{"n_layer": 22, "d_model": 192, "n_head": 3, "n_kv_head": 3, "head_dim": 64, "d_mlp": 256, "vocab_size": 2048, "activation": "swiglu", "norm": "rmsnorm", "norm_place": "pre", "norm_eps": 1e-06, "positions": "learned", "qk_norm": false, "attn_scale": 0.125, "bias": "none", "tie_embeddings": false, "parallel_block": false, "init": "uniform", "init_std_qkv": 0.0332, "init_std_o": 0.0, "init_std_up": 0.0332, "init_std_down": 0.0, "optimizer": "muon", "lr": 0.00281, "lr_mult_o": 0.627, "beta1": 0.9, "lr_head": 0.0084, "grad_clip": 2.0, "warmup_steps": 200, "schedule": "cos", "final_lr_fraction": 0.0, "batch_tokens": 65536, "seq_len": 1024, "doc_mask": true, "train_tokens": 483800000, "steps": 7383, "dataset": "wikipedia_en"}
MLP neurons of a small language model. Each row is named by its layer, matrix (gate and up: input weights; down: output weights) and neuron, and shows model dimensions 96-191. Each number is 200 + 30 x the weight over its row's rms, rounded and kept within 0 to 999. A neuron's up and down rows have the sign that makes its largest values positive.
After each neuron's rows, "fires after" lists the tokens most often just before its 100 highest values on Wikipedia text that the model never trained on; "fires before" lists the tokens most often just after its 100 highest values on Wikipedia text that the model never trained on.

L6.gate194,211,234,193,161,188,255,237,192,207,206,200,194,237,191,183,209,143,188,228,193,167,192,163,241,223,143,221,163,204,217,214,164,194,180,180,221,159,204,223,218,257,206,206,199,228,215,165,193,283,203,199,181,223,210,234,152,211,190,199,205,210,211,155,190,171,169,215,202,265,222,201,186,193,201,167,237,191,191,156,233,182,122,187,225,234,213,230,221,235,230,182,161,196,214,161,185
L6.up194,188,200,211,280,221,202,185,250,211,185,224,215,215,228,209,170,180,207,233,195,212,155,253,183,136,258,219,242,227,256,158,215,184,224,191,245,200,169,154,214,199,190,184,172,194,192,199,159,245,210,185,235,226,142,220,272,183,210,194,210,185,129,235,196,255,210,198,227,185,198,169,215,223,205,229,212,201,199,211,199,231,222,202,202,189,207,176,191,178,237,193,203,138,145,218,215
L6.down194,165,193,187,257,202,218,162,218,181,203,188,219,200,261,228,189,173,203,218,218,207,155,238,167,176,253,212,204,205,226,141,205,187,211,206,233,186,171,165,219,168,190,192,172,194,203,212,166,243,178,141,229,195,137,206,262,186,235,223,223,178,136,244,205,244,179,173,260,181,193,171,211,180,183,222,209,167,171,229,242,222,217,202,232,204,195,187,201,188,202,175,186,136,182,220,192
fires after: "\n"
fires before: "\n", "M", "B", "S"

L12.gate185,198,160,197,184,237,311,231,189,189,213,234,194,152,189,234,175,224,182,222,214,159,145,199,189,199,223,190,226,205,199,196,171,184,233,259,158,233,164,178,170,158,229,188,213,209,179,170,188,262,202,171,235,235,197,206,180,185,164,206,206,188,169,208,229,183,208,170,233,237,173,186,217,181,193,156,191,180,227,275,224,214,220,214,181,181,239,156,160,255,252,251,195,224,165,249,212
L12.up185,209,228,191,215,222,198,213,199,213,180,185,241,197,168,223,159,220,212,220,163,227,176,228,210,200,219,228,171,176,215,220,181,195,218,177,162,186,205,184,207,205,209,223,272,161,151,168,219,198,221,193,174,178,232,204,215,153,221,241,260,207,206,202,227,218,207,186,295,167,240,146,194,223,178,173,137,204,188,196,194,270,279,164,207,188,229,183,193,205,201,203,215,182,128,163,187
L12.down185,250,232,183,199,200,190,207,162,180,227,207,213,165,223,260,214,179,195,265,177,192,219,164,238,191,192,238,204,176,176,173,180,275,192,157,197,222,140,221,193,191,200,235,202,163,160,202,192,221,225,213,161,181,126,208,241,225,201,151,209,151,187,195,216,182,215,168,232,190,211,203,209,180,243,178,222,245,209,164,176,176,228,275,233,181,216,161,228,243,195,195,181,168,144,150,206
fires after: " ", " 3", " 2", " 4", " was", " 1"
fires before: "\n", " 0", " −", " in", " \"", " 1"

L8.gate125,194,180,192,177,214,181,235,162,260,163,140,198,193,217,173,148,167,230,199,177,200,179,166,206,187,228,183,251,207,235,197,232,197,142,176,197,194,192,179,208,90,157,238,177,175,219,229,230,206,167,265,227,173,212,190,207,191,186,185,181,172,183,175,207,213,220,175,203,169,170,234,166,194,189,207,197,203,271,219,196,218,173,202,240,201,196,187,220,225,168,191,210,173,220,181,209
L8.up125,240,215,277,195,192,238,174,207,192,221,207,171,185,176,184,181,167,174,218,194,221,110,181,151,196,221,202,157,157,211,197,173,217,210,190,197,191,137,262,201,197,192,148,236,166,178,222,207,201,188,200,161,135,203,230,211,240,216,187,193,213,211,191,200,207,245,195,188,177,247,180,180,169,193,175,210,212,170,241,224,199,223,189,290,256,178,222,182,214,233,226,168,232,173,236,175
L8.down125,232,178,200,224,222,185,226,199,208,222,216,154,159,195,200,243,225,157,223,184,171,194,224,192,141,157,195,196,173,131,204,210,179,202,207,147,218,167,176,201,210,195,208,224,210,198,190,170,191,169,194,163,125,139,265,205,195,201,224,238,186,188,198,266,224,208,205,183,171,213,205,198,215,146,204,184,158,153,214,186,178,198,196,211,221,204,233,225,180,212,173,208,198,142,207,149
fires after: " |", " United"
fires before: " |", "1", "-", "2", "5"

L7.gate27,169,171,205,193,234,195,252,225,137,206,226,174,160,246,208,193,229,210,182,161,253,177,207,213,152,219,225,151,223,181,247,166,193,211,174,226,183,179,265,225,235,202,156,176,217,209,210,222,262,171,200,229,251,207,140,159,218,185,239,190,259,194,201,256,163,187,242,265,238,197,227,292,180,192,229,171,214,215,184,236,205,227,164,208,200,224,195,202,208,224,186,183,205,164,214,176
L7.up27,219,177,203,175,169,211,238,172,177,234,155,194,206,232,237,227,167,154,233,171,173,155,118,222,153,187,193,156,168,206,169,134,252,160,216,230,188,211,165,188,190,131,181,205,219,215,247,198,201,167,159,219,208,230,157,163,200,238,198,226,238,213,172,197,205,158,191,239,199,176,116,211,243,214,173,211,180,188,204,232,143,267,231,244,231,209,240,213,168,233,238,167,205,190,214,180
L7.down27,225,230,156,186,163,180,221,205,180,197,175,175,163,240,233,175,151,178,216,161,193,167,166,240,178,141,233,126,193,236,260,169,257,161,258,221,222,195,221,176,180,164,189,183,226,187,210,214,222,164,161,215,227,229,175,150,140,226,240,225,244,189,139,209,164,214,169,205,162,181,122,205,221,178,202,192,233,194,164,204,211,199,195,191,252,173,130,206,155,186,148,195,193,224,207,190
fires after: " in", ",", " In"
fires before: "7", "3", "1", "0", "5"

L19.gate183,218,177,198,187,209,218,162,226,155,218,158,223,153,208,153,165,188,166,194,171,196,219,204,196,198,205,188,229,226,159,205,207,181,225,228,174,225,133,194,176,176,176,160,191,185,238,244,219,194,197,165,226,171,200,198,226,147,219,196,219,207,158,236,236,240,211,167,295,198,226,260,164,150,224,192,165,209,196,214,189,203,230,160,207,219,192,174,248,195,192,192,183,174,149,223,247
L19.up183,132,158,187,219,207,175,207,205,269,149,175,194,216,173,222,123,213,195,242,259,233,186,186,134,214,181,190,201,236,158,206,227,209,180,110,164,170,170,166,156,115,138,195,237,218,146,238,234,145,175,170,158,173,165,200,218,219,155,179,190,178,174,213,162,226,219,173,229,191,205,229,164,164,163,190,184,227,177,180,216,198,191,215,177,185,219,233,166,231,192,208,221,213,204,173,194
L19.down183,219,188,205,150,208,196,236,219,193,207,208,207,195,163,169,158,135,204,174,176,189,166,239,259,178,180,165,190,211,252,192,238,176,233,199,249,188,197,167,159,226,201,178,198,224,193,175,178,228,239,171,181,203,224,192,172,228,215,167,203,186,199,138,174,140,218,144,210,181,225,192,136,203,140,249,170,213,266,163,236,152,165,231,200,168,164,186,236,227,246,207,241,242,192,168,191
fires after: " |", "|---|"
fires before: "|", "|---|---|---|---", "\n"

L13.gate23,188,219,156,266,150,215,210,177,206,209,176,171,132,217,214,236,245,131,259,185,168,162,154,174,216,218,159,203,156,183,163,177,154,183,171,163,193,163,203,185,188,210,205,255,249,229,185,229,197,236,232,221,210,194,155,148,228,171,196,189,232,176,246,229,216,225,168,216,209,219,201,244,213,219,263,209,162,220,168,248,201,199,208,153,154,196,205,250,236,177,173,195,173,224,148,217
L13.up23,213,231,157,169,194,172,192,190,159,219,206,169,204,147,208,207,175,219,206,190,164,176,176,186,180,209,141,193,206,177,191,262,223,173,166,221,253,184,212,152,236,173,238,153,250,248,189,176,208,187,245,199,185,173,222,212,243,222,165,215,255,162,183,248,205,209,255,206,239,216,194,194,237,173,234,206,160,204,201,208,262,185,223,163,145,214,245,245,276,201,165,224,183,200,181,223
L13.down23,253,176,188,191,216,243,227,202,215,205,198,242,156,192,149,241,171,187,160,255,220,166,206,188,212,176,224,235,205,257,246,174,199,220,238,220,192,234,208,178,140,193,169,203,214,194,208,196,144,219,186,158,190,197,202,208,194,166,186,165,205,152,198,204,183,208,183,177,144,297,222,217,228,195,201,230,196,205,262,220,184,211,186,185,201,247,201,190,234,221,230,168,197,231,184,216
fires after: " in", " In", " 197", " 190", " comp"
fires before: ",", ".", " and", "ur", "ted"

L2.gate69,201,216,214,200,255,165,243,207,205,209,189,231,212,140,205,203,187,223,210,184,255,175,198,211,188,240,196,265,187,165,196,176,199,163,213,233,197,210,226,189,146,192,227,144,245,195,160,165,198,228,239,176,210,199,201,205,204,249,208,218,204,168,171,246,223,194,212,234,260,200,204,248,229,224,232,179,212,173,179,199,243,184,209,232,194,231,161,210,248,207,193,145,187,183,158,153
L2.up69,162,195,185,204,175,214,187,214,174,209,193,204,198,220,222,199,210,158,209,178,222,203,266,164,245,217,230,214,216,231,196,220,217,225,200,202,224,204,238,138,209,213,180,204,208,268,194,215,188,209,181,184,208,263,208,187,251,181,192,217,254,160,150,260,146,234,218,214,177,230,175,193,186,198,213,209,180,172,188,205,230,192,197,214,203,161,209,213,194,242,194,213,231,153,211,195
L2.down69,209,165,143,200,144,221,169,206,160,230,165,183,205,224,234,189,198,179,203,180,218,203,230,157,239,211,250,192,208,219,212,209,202,236,195,194,199,182,213,143,221,216,198,221,210,245,210,193,202,207,179,225,193,226,186,229,214,148,194,209,238,185,153,263,155,238,220,183,172,195,183,168,162,170,194,210,160,179,186,234,225,175,215,194,164,148,218,230,199,252,204,212,212,180,241,212
fires after: "\n"
fires before: "\n", "B", "H", "M"

L9.gate57,205,212,196,157,168,147,228,164,214,177,249,157,157,181,190,219,182,207,242,150,149,222,193,207,213,205,204,192,234,188,187,142,195,179,152,245,172,213,232,219,230,206,154,186,230,229,216,173,222,206,182,215,142,218,188,240,175,191,233,230,213,213,189,201,231,159,214,200,243,201,177,276,182,227,182,199,159,184,181,241,217,201,161,194,246,221,138,210,222,225,202,182,205,224,206,191
L9.up57,194,248,193,235,178,201,204,189,187,184,262,189,227,212,207,239,146,191,244,196,233,213,193,167,142,200,227,214,154,207,252,153,199,180,237,230,159,236,215,197,211,166,167,131,208,208,250,201,196,184,224,209,244,194,192,205,181,181,214,195,267,216,192,205,143,194,248,226,161,254,155,211,195,196,202,185,217,139,202,200,197,134,206,193,185,144,180,191,199,210,174,228,220,190,175,201
L9.down57,217,231,181,241,176,202,230,194,179,191,178,202,214,209,198,190,161,235,228,254,248,208,211,159,221,221,199,236,232,190,213,219,177,220,215,221,161,210,174,226,182,194,196,109,204,162,242,241,225,153,188,207,237,211,168,203,172,211,229,181,237,132,163,187,190,208,254,265,192,245,161,162,185,232,198,219,232,197,192,199,228,142,204,202,218,170,163,214,179,198,206,198,182,198,186,244
fires after: "\n", "s", " also"
fires before: "\n", "H", "M", "C", "S"

L7.gate155,189,224,221,143,180,229,185,239,238,220,181,214,234,194,143,228,164,206,237,195,213,141,178,248,207,200,210,212,225,256,226,235,196,167,154,221,182,199,190,267,210,182,235,172,201,210,213,208,245,198,218,187,163,173,221,225,185,205,190,148,250,233,184,233,265,180,134,203,216,144,188,217,244,190,174,196,204,279,226,168,161,181,195,189,155,242,275,185,180,214,207,177,164,202,212,223
L7.up155,156,213,171,289,235,193,207,176,150,198,254,181,186,229,220,171,246,220,189,194,167,184,262,150,218,189,214,146,148,164,187,159,195,210,241,204,214,209,232,155,226,178,152,240,221,182,189,223,155,194,186,211,223,200,162,158,201,194,198,275,190,216,224,206,140,212,225,192,179,210,225,198,215,176,193,183,225,143,171,204,202,254,200,192,237,134,208,209,242,201,208,203,209,202,241,177
L7.down155,212,191,175,259,216,200,204,142,163,200,180,179,166,212,243,176,236,260,181,200,191,228,234,180,254,190,210,188,181,150,183,155,192,236,210,182,244,212,191,199,223,201,158,213,197,174,196,175,131,224,185,194,227,230,185,227,218,147,220,244,200,176,217,169,133,205,253,186,175,205,205,161,189,238,185,207,195,140,181,238,229,218,218,209,223,138,204,228,213,206,232,213,225,219,228,202
fires after: "\n"
fires before: "\n", "M", "S", "H", "A"

L13.gate196,169,219,159,162,206,179,196,207,196,163,229,201,160,172,236,233,187,191,155,182,188,223,197,207,181,168,164,147,235,181,228,206,213,208,178,196,192,204,182,215,146,192,238,210,165,192,155,177,179,148,224,195,207,125,200,208,197,188,203,248,225,205,179,204,219,176,231,165,239,205,160,188,273,212,183,181,132,145,227,251,223,133,249,196,204,242,202,194,217,222,160,200,251,215,168,220
L13.up196,224,234,133,223,171,182,236,192,158,180,237,163,233,194,169,202,216,214,200,173,165,198,172,211,185,199,156,186,194,208,168,180,215,187,157,208,214,214,182,200,179,193,180,175,255,222,194,210,166,214,214,242,188,258,172,175,220,195,201,193,257,230,212,214,200,180,179,187,211,236,220,166,236,197,180,189,228,130,267,193,270,232,208,202,202,174,247,254,264,182,162,199,233,210,152,251
L13.down196,215,215,220,146,197,259,255,224,243,193,205,194,177,208,229,153,187,203,205,190,122,213,227,229,165,170,277,191,184,206,168,256,209,215,262,238,143,172,233,262,193,215,180,180,129,186,160,233,195,207,191,173,171,230,208,192,189,180,158,260,188,176,187,250,159,235,248,234,210,193,191,225,243,210,233,208,162,215,197,173,198,223,176,240,170,203,139,242,153,188,213,233,231,184,224,198
fires after: "20", "In", " 197", " 198", " 195", " 193"
fires before: ",", ":", " the", "\n", " and"

L7.gate200,132,204,214,165,207,153,247,185,211,212,183,190,224,189,168,156,173,205,201,193,254,239,144,148,190,185,193,219,218,181,189,209,192,196,233,186,189,234,247,197,160,173,218,169,146,198,238,212,184,211,241,238,243,260,166,238,219,187,208,153,218,184,246,233,154,214,179,207,202,185,264,129,190,217,205,202,214,205,221,192,212,203,255,273,191,209,187,211,229,163,212,199,196,229,228,233
L7.up200,126,186,145,180,171,169,199,235,200,221,210,217,193,165,199,189,232,201,225,208,240,195,208,177,230,140,230,215,166,199,231,234,204,227,213,194,230,227,177,227,229,140,227,230,228,179,219,198,237,223,183,180,154,232,163,177,203,190,173,173,190,191,183,199,207,202,195,222,178,196,187,201,179,241,189,185,195,236,192,246,216,181,185,170,191,245,187,210,208,198,299,174,203,156,215,189
L7.down200,184,177,214,199,155,172,234,188,195,227,214,187,199,156,166,220,213,194,175,206,218,189,238,157,215,178,241,224,211,197,201,253,206,219,227,189,215,229,190,200,222,183,252,215,175,139,220,175,272,217,179,205,162,206,146,168,195,195,185,106,228,182,153,199,182,181,208,173,174,212,229,182,169,220,164,179,241,207,220,226,219,193,220,187,186,220,226,202,191,203,194,202,250,203,212,189
fires after: " |", ";", "il", " A", "ver", " Go"
fires before: " |", ";", "age", ":"

L8.gate106,158,203,159,258,221,165,211,255,200,203,227,147,177,239,155,218,192,191,247,169,211,136,201,237,187,193,198,221,216,200,190,154,227,162,204,183,204,162,156,206,218,170,219,228,227,211,177,225,216,192,184,159,189,194,206,196,209,205,195,206,263,209,161,236,180,148,178,216,209,174,255,229,194,178,211,160,238,191,208,178,169,203,200,156,218,218,175,173,224,217,251,152,147,152,150,184
L8.up106,171,217,239,232,223,152,244,183,218,150,181,128,188,187,213,198,204,204,245,208,284,190,148,216,153,211,189,160,186,237,230,224,194,214,168,208,159,191,186,224,232,141,183,192,183,206,174,138,170,153,175,141,220,191,156,207,188,208,207,190,231,175,168,201,243,177,188,175,189,206,196,185,257,194,146,201,210,207,195,172,157,238,229,199,210,167,223,193,205,184,201,169,190,155,239,206
L8.down106,167,208,183,221,188,207,202,250,180,219,185,147,191,222,150,174,217,193,209,135,203,219,234,239,220,169,186,159,194,197,216,146,206,176,213,198,215,174,187,184,213,208,166,217,202,177,140,205,209,173,236,192,186,185,176,176,160,274,192,222,147,199,184,251,189,209,191,215,186,245,239,203,166,194,177,118,156,215,206,214,170,178,180,173,236,219,223,224,172,188,214,169,172,160,136,223
fires after: "|", " |", " the", "-"
fires before: " |", "0", "2", "th", "9", " An"

L13.gate44,195,191,217,183,180,199,194,170,202,166,197,180,161,155,204,239,191,190,224,140,234,169,168,149,241,216,132,144,181,188,168,212,153,257,214,246,185,229,226,260,146,158,184,216,210,224,174,162,168,245,256,194,150,174,194,134,224,215,172,196,244,235,227,217,245,199,227,207,203,206,151,236,180,209,218,205,174,183,220,238,184,176,235,173,188,197,230,244,209,207,202,162,229,239,192,254
L13.up44,257,207,134,162,184,187,148,175,230,225,195,203,163,219,245,204,177,189,153,216,169,216,204,197,189,167,216,169,193,219,168,212,230,226,138,185,209,232,242,162,190,187,222,206,241,165,245,218,177,213,125,180,198,212,194,186,173,170,176,188,204,179,202,179,180,193,176,228,210,194,217,160,241,260,170,209,194,176,201,234,224,197,179,127,133,260,184,219,204,196,157,213,222,234,168,247
L13.down44,234,167,227,207,187,209,233,236,263,180,203,198,158,163,179,178,198,204,215,164,143,164,215,225,193,211,212,252,244,170,165,194,211,241,207,191,207,182,250,203,175,234,168,195,182,241,156,183,177,164,293,242,180,150,219,185,180,217,202,206,254,255,274,183,240,212,219,181,180,169,187,168,174,228,171,157,163,209,249,208,206,229,217,172,187,158,168,216,181,222,203,212,156,223,198,171
fires after: " 199", "In", " 198", " 196", " 197"
fires before: ",", ".", " and", " he", " to"

L8.gate101,240,195,212,181,167,164,199,206,206,208,200,204,231,218,231,180,209,179,213,247,199,139,230,205,193,146,240,242,186,198,232,208,195,156,151,260,226,249,204,206,167,223,258,186,160,195,204,207,202,214,193,223,207,161,206,182,229,203,203,188,208,206,186,224,201,175,191,190,211,200,183,153,228,208,203,148,193,201,209,199,228,220,248,180,211,277,211,272,190,247,221,175,189,202,151,177
L8.up101,206,190,236,180,217,194,184,241,182,197,170,232,182,163,270,169,130,211,212,264,254,123,210,195,283,175,190,186,229,252,199,205,219,233,220,197,234,167,208,230,221,223,238,153,147,166,201,226,205,251,194,171,220,137,179,192,221,184,223,229,224,221,166,165,158,226,241,184,223,180,180,206,226,175,214,153,196,192,241,170,202,217,206,176,197,253,181,188,199,163,230,166,213,210,212,208
L8.down101,256,240,214,190,225,162,178,160,195,163,151,223,208,164,233,181,129,210,223,221,234,160,214,157,248,245,193,194,214,234,248,181,189,242,266,170,213,115,166,225,200,197,250,168,149,194,231,153,221,231,219,169,219,217,186,222,171,179,207,226,205,171,154,155,159,205,241,189,220,141,229,176,224,189,234,180,241,179,240,154,207,224,224,182,194,212,201,205,217,223,188,235,215,176,183,195
fires after: " |", ";", ",", ":"
fires before: " |", ".", ",", ";", "8", "5"

L7.gate152,231,217,187,204,193,185,219,212,213,220,204,177,172,179,203,160,204,226,218,173,211,157,181,214,186,202,200,251,206,160,206,164,229,174,206,172,169,212,208,163,109,169,210,168,226,202,178,152,206,200,175,274,164,225,253,197,201,247,239,184,163,176,183,161,236,184,168,234,255,244,199,173,247,217,245,164,180,209,162,227,216,237,234,154,217,243,187,254,232,230,205,192,147,175,174,239
L7.up152,164,187,201,198,176,228,162,194,196,172,212,196,160,281,227,136,157,230,205,195,254,193,207,243,232,203,177,145,191,241,168,173,200,178,166,230,178,179,199,188,175,233,197,163,261,207,218,215,212,204,254,158,194,184,218,222,185,218,184,178,195,215,171,198,230,213,191,254,242,188,243,240,110,127,196,215,179,214,233,204,233,214,184,186,185,227,210,200,179,210,178,233,249,223,219,206
L7.down152,163,188,192,255,229,207,155,168,212,161,158,197,192,263,235,159,154,228,170,179,227,216,184,227,224,232,157,94,220,210,211,216,205,150,220,239,168,164,171,153,212,221,173,144,193,212,244,216,228,177,245,198,180,211,226,265,187,192,177,221,134,244,197,213,205,210,215,221,187,184,222,208,151,139,162,246,220,220,234,213,221,195,200,202,208,210,193,167,208,264,185,221,253,248,197,188
fires after: " |", "\n"
fires before: "|", "\n"

L9.gate184,180,213,140,231,191,199,173,229,261,203,188,210,208,182,165,175,207,212,232,180,197,244,252,145,187,149,249,184,220,182,211,218,228,207,251,168,195,253,233,256,202,164,210,199,170,193,207,213,144,220,225,219,246,185,205,237,176,188,228,145,217,180,248,182,227,159,196,216,153,178,202,172,191,172,207,188,226,184,235,190,271,247,151,219,254,164,186,218,205,229,181,227,194,220,248,205
L9.up184,211,205,150,256,200,219,203,218,204,216,229,218,215,203,174,166,225,281,215,161,211,234,183,254,191,210,170,229,197,151,209,187,215,266,176,160,213,222,181,163,151,182,198,241,162,183,207,198,251,198,248,205,151,145,231,218,218,154,201,168,195,224,172,214,258,221,152,219,174,155,234,165,174,134,212,165,209,175,202,144,195,186,176,141,193,222,219,180,230,186,218,175,198,147,190,187
L9.down184,179,177,195,224,168,176,194,216,190,193,184,219,267,186,179,186,182,236,175,224,185,194,194,235,206,202,182,182,218,206,224,198,209,253,166,181,197,215,197,159,236,151,184,222,149,191,174,185,266,167,233,188,189,166,185,192,235,185,189,188,175,220,184,159,217,259,186,228,183,192,222,156,144,169,146,151,184,173,179,139,206,190,201,165,161,216,228,174,262,246,254,190,186,145,146,190
fires after: " |", " 1", " 3", " 0"
fires before: " |", "s", " 4", " 0", "\n", "ing"

L9.gate213,176,202,225,147,155,155,199,193,210,110,187,205,249,139,145,221,164,163,224,199,239,169,218,169,199,191,206,161,173,210,213,208,258,214,251,145,186,233,220,193,217,208,209,199,227,203,192,131,195,167,182,202,198,226,203,247,211,266,178,212,171,234,180,214,172,203,189,203,185,247,154,184,239,200,253,228,151,208,140,130,237,179,220,217,187,205,227,216,223,177,229,185,186,188,145,221
L9.up213,178,216,161,151,203,179,187,167,191,205,186,169,78,242,202,239,238,165,213,254,168,183,226,200,203,183,210,259,224,208,216,197,235,187,203,220,165,163,182,142,243,210,202,241,207,179,232,226,173,191,152,224,196,191,200,187,195,181,186,268,226,207,143,225,161,164,172,248,242,205,209,218,244,227,167,175,203,207,180,241,164,238,213,196,167,208,220,136,223,255,211,222,248,210,233,184
L9.down213,153,230,191,180,158,234,235,198,203,177,172,202,202,217,183,182,137,135,222,218,207,179,197,154,221,175,211,190,172,213,201,179,274,249,221,202,176,166,143,170,170,209,247,204,225,211,224,193,244,197,156,211,147,194,200,201,208,207,230,248,189,263,156,226,179,196,210,205,264,166,214,177,235,196,197,211,233,188,188,166,161,162,192,218,173,178,215,222,226,275,175,205,187,171,186,190
fires after: "\n", "istory"
fires before: "\n", "C", "S", "A"

L2.gate203,164,183,129,170,207,138,194,245,165,175,221,187,188,200,261,187,229,156,204,163,202,159,213,205,175,249,202,235,209,242,256,161,227,185,194,242,185,184,187,197,188,202,198,144,190,233,195,230,223,157,194,206,195,181,188,186,215,209,237,270,178,213,179,273,164,199,206,227,225,213,200,193,246,209,168,174,212,207,173,242,214,248,190,198,224,267,198,181,223,225,187,205,210,225,214,192
L2.up203,181,215,208,186,175,176,189,203,211,181,196,251,156,195,232,208,189,114,235,150,261,157,151,172,198,201,199,193,190,220,196,214,230,164,197,154,168,184,210,179,183,155,197,133,198,218,254,229,180,183,192,160,197,191,152,163,225,190,243,263,222,195,201,236,88,137,238,213,228,173,180,214,215,242,199,217,230,201,215,197,262,219,178,214,164,212,239,188,171,219,225,167,199,184,184,176
L2.down203,195,210,234,242,172,204,195,176,203,179,159,210,182,192,250,209,185,188,207,151,242,167,159,154,192,171,208,159,213,196,214,227,215,172,218,166,197,170,205,196,172,162,160,168,193,212,254,205,231,199,183,167,189,197,161,179,193,176,187,253,207,184,153,207,118,145,223,189,199,186,152,208,186,225,202,245,236,190,233,222,273,194,191,206,168,208,226,174,175,246,208,147,188,189,216,183
fires after: "\n"
fires before: "\n", "C", "P", "B", "S"

L2.gate168,200,191,197,207,214,149,207,153,206,206,195,202,181,231,206,140,192,217,208,131,202,157,259,163,209,245,130,209,219,159,175,225,219,238,177,247,186,155,244,193,194,160,180,234,197,216,182,185,175,184,187,151,214,215,188,182,205,224,192,203,237,156,193,269,200,205,192,209,208,219,206,195,181,201,193,192,210,196,201,145,205,211,256,256,181,211,189,218,253,133,181,144,169,165,197,206
L2.up168,211,207,151,159,156,204,204,224,210,246,215,211,133,173,220,231,185,148,187,225,177,212,167,183,199,170,189,172,187,216,162,225,192,164,202,203,195,173,202,216,190,204,164,191,186,199,191,169,123,206,212,166,255,239,149,179,218,219,152,227,202,190,181,187,214,216,219,198,241,159,170,230,158,246,238,214,189,137,219,184,113,169,198,182,253,166,238,228,191,249,205,187,201,156,213,209
L2.down168,221,204,137,179,164,170,198,210,210,228,224,195,165,170,240,217,200,140,196,219,199,244,152,189,214,197,210,158,181,223,192,207,197,139,204,188,184,181,168,260,178,234,136,180,191,203,203,165,155,186,207,193,191,226,176,201,187,202,177,218,177,214,183,181,212,243,233,187,198,164,161,229,145,249,225,210,168,153,241,214,139,174,177,174,251,178,203,229,199,275,205,223,220,204,195,201
fires after: "\n", " career", "ography"
fires before: "\n", "C", "A", "P"

L14.gate242,193,174,217,215,189,240,196,201,213,182,220,168,203,201,196,212,202,206,213,178,159,259,223,206,247,193,187,161,229,191,178,186,157,188,206,144,211,196,169,232,225,205,187,215,211,233,253,242,220,167,188,225,299,228,211,237,210,206,252,197,185,212,160,212,197,190,149,235,144,169,196,231,225,245,215,226,236,198,171,164,227,224,118,148,186,183,181,191,201,194,231,202,189,203,202,197
L14.up242,266,193,208,202,179,209,245,197,228,219,235,211,257,173,223,203,187,181,183,221,185,188,207,239,209,219,260,195,218,188,138,175,262,109,178,191,204,185,221,167,153,228,225,261,220,194,173,250,212,258,202,243,144,215,203,206,211,210,259,193,200,195,262,180,245,205,216,224,179,186,188,175,196,135,229,196,208,157,195,183,214,202,195,223,196,216,220,260,200,200,228,195,167,242,180,156
L14.down242,195,199,206,207,174,190,210,227,217,150,191,210,212,158,172,219,214,205,163,245,215,153,246,224,177,190,193,200,197,187,158,239,192,179,258,199,225,201,212,163,212,202,249,204,207,244,168,202,234,232,206,222,186,192,218,175,176,187,216,179,184,203,233,216,242,208,199,211,243,234,176,162,176,139,186,201,253,181,156,198,148,225,175,188,215,233,225,235,183,207,196,164,174,219,217,139
fires after: ".", " G"
fires before: " |", "%", "00", "/", "7", "50"

L9.gate194,169,236,212,217,284,198,226,232,138,203,239,196,234,232,181,215,150,208,221,174,211,167,191,199,200,220,244,203,180,215,244,157,214,211,181,204,211,227,212,215,182,217,211,234,235,265,193,193,269,215,194,174,214,225,180,156,194,223,171,213,188,192,142,201,228,174,245,201,130,154,254,204,170,155,254,161,211,219,198,188,126,206,183,211,253,238,193,173,160,172,214,133,213,238,250,201
L9.up194,120,205,186,163,204,181,216,126,200,182,215,153,179,191,205,131,232,194,244,175,223,219,263,156,126,203,187,196,223,159,206,219,238,202,217,227,198,261,242,181,210,172,202,170,170,212,213,163,152,141,235,204,163,211,207,223,225,218,192,243,207,214,218,207,193,212,233,277,241,234,212,217,213,203,142,222,198,194,178,232,260,203,179,232,180,178,201,266,188,246,207,207,190,164,229,157
L9.down194,215,183,237,181,257,213,226,162,208,197,188,252,219,213,195,220,232,177,211,165,208,218,210,200,231,218,217,215,216,220,228,153,250,147,162,178,211,241,223,196,203,219,230,214,180,218,190,186,186,197,235,144,232,188,189,153,175,187,207,266,185,223,201,185,205,256,213,189,183,160,205,166,226,157,208,166,207,186,183,216,192,216,216,175,195,246,148,218,132,218,149,130,159,242,207,192
fires after: " in", ",", "-", " the", "|", " ("
fires before: "0", "6", "7", "3", "8", "1"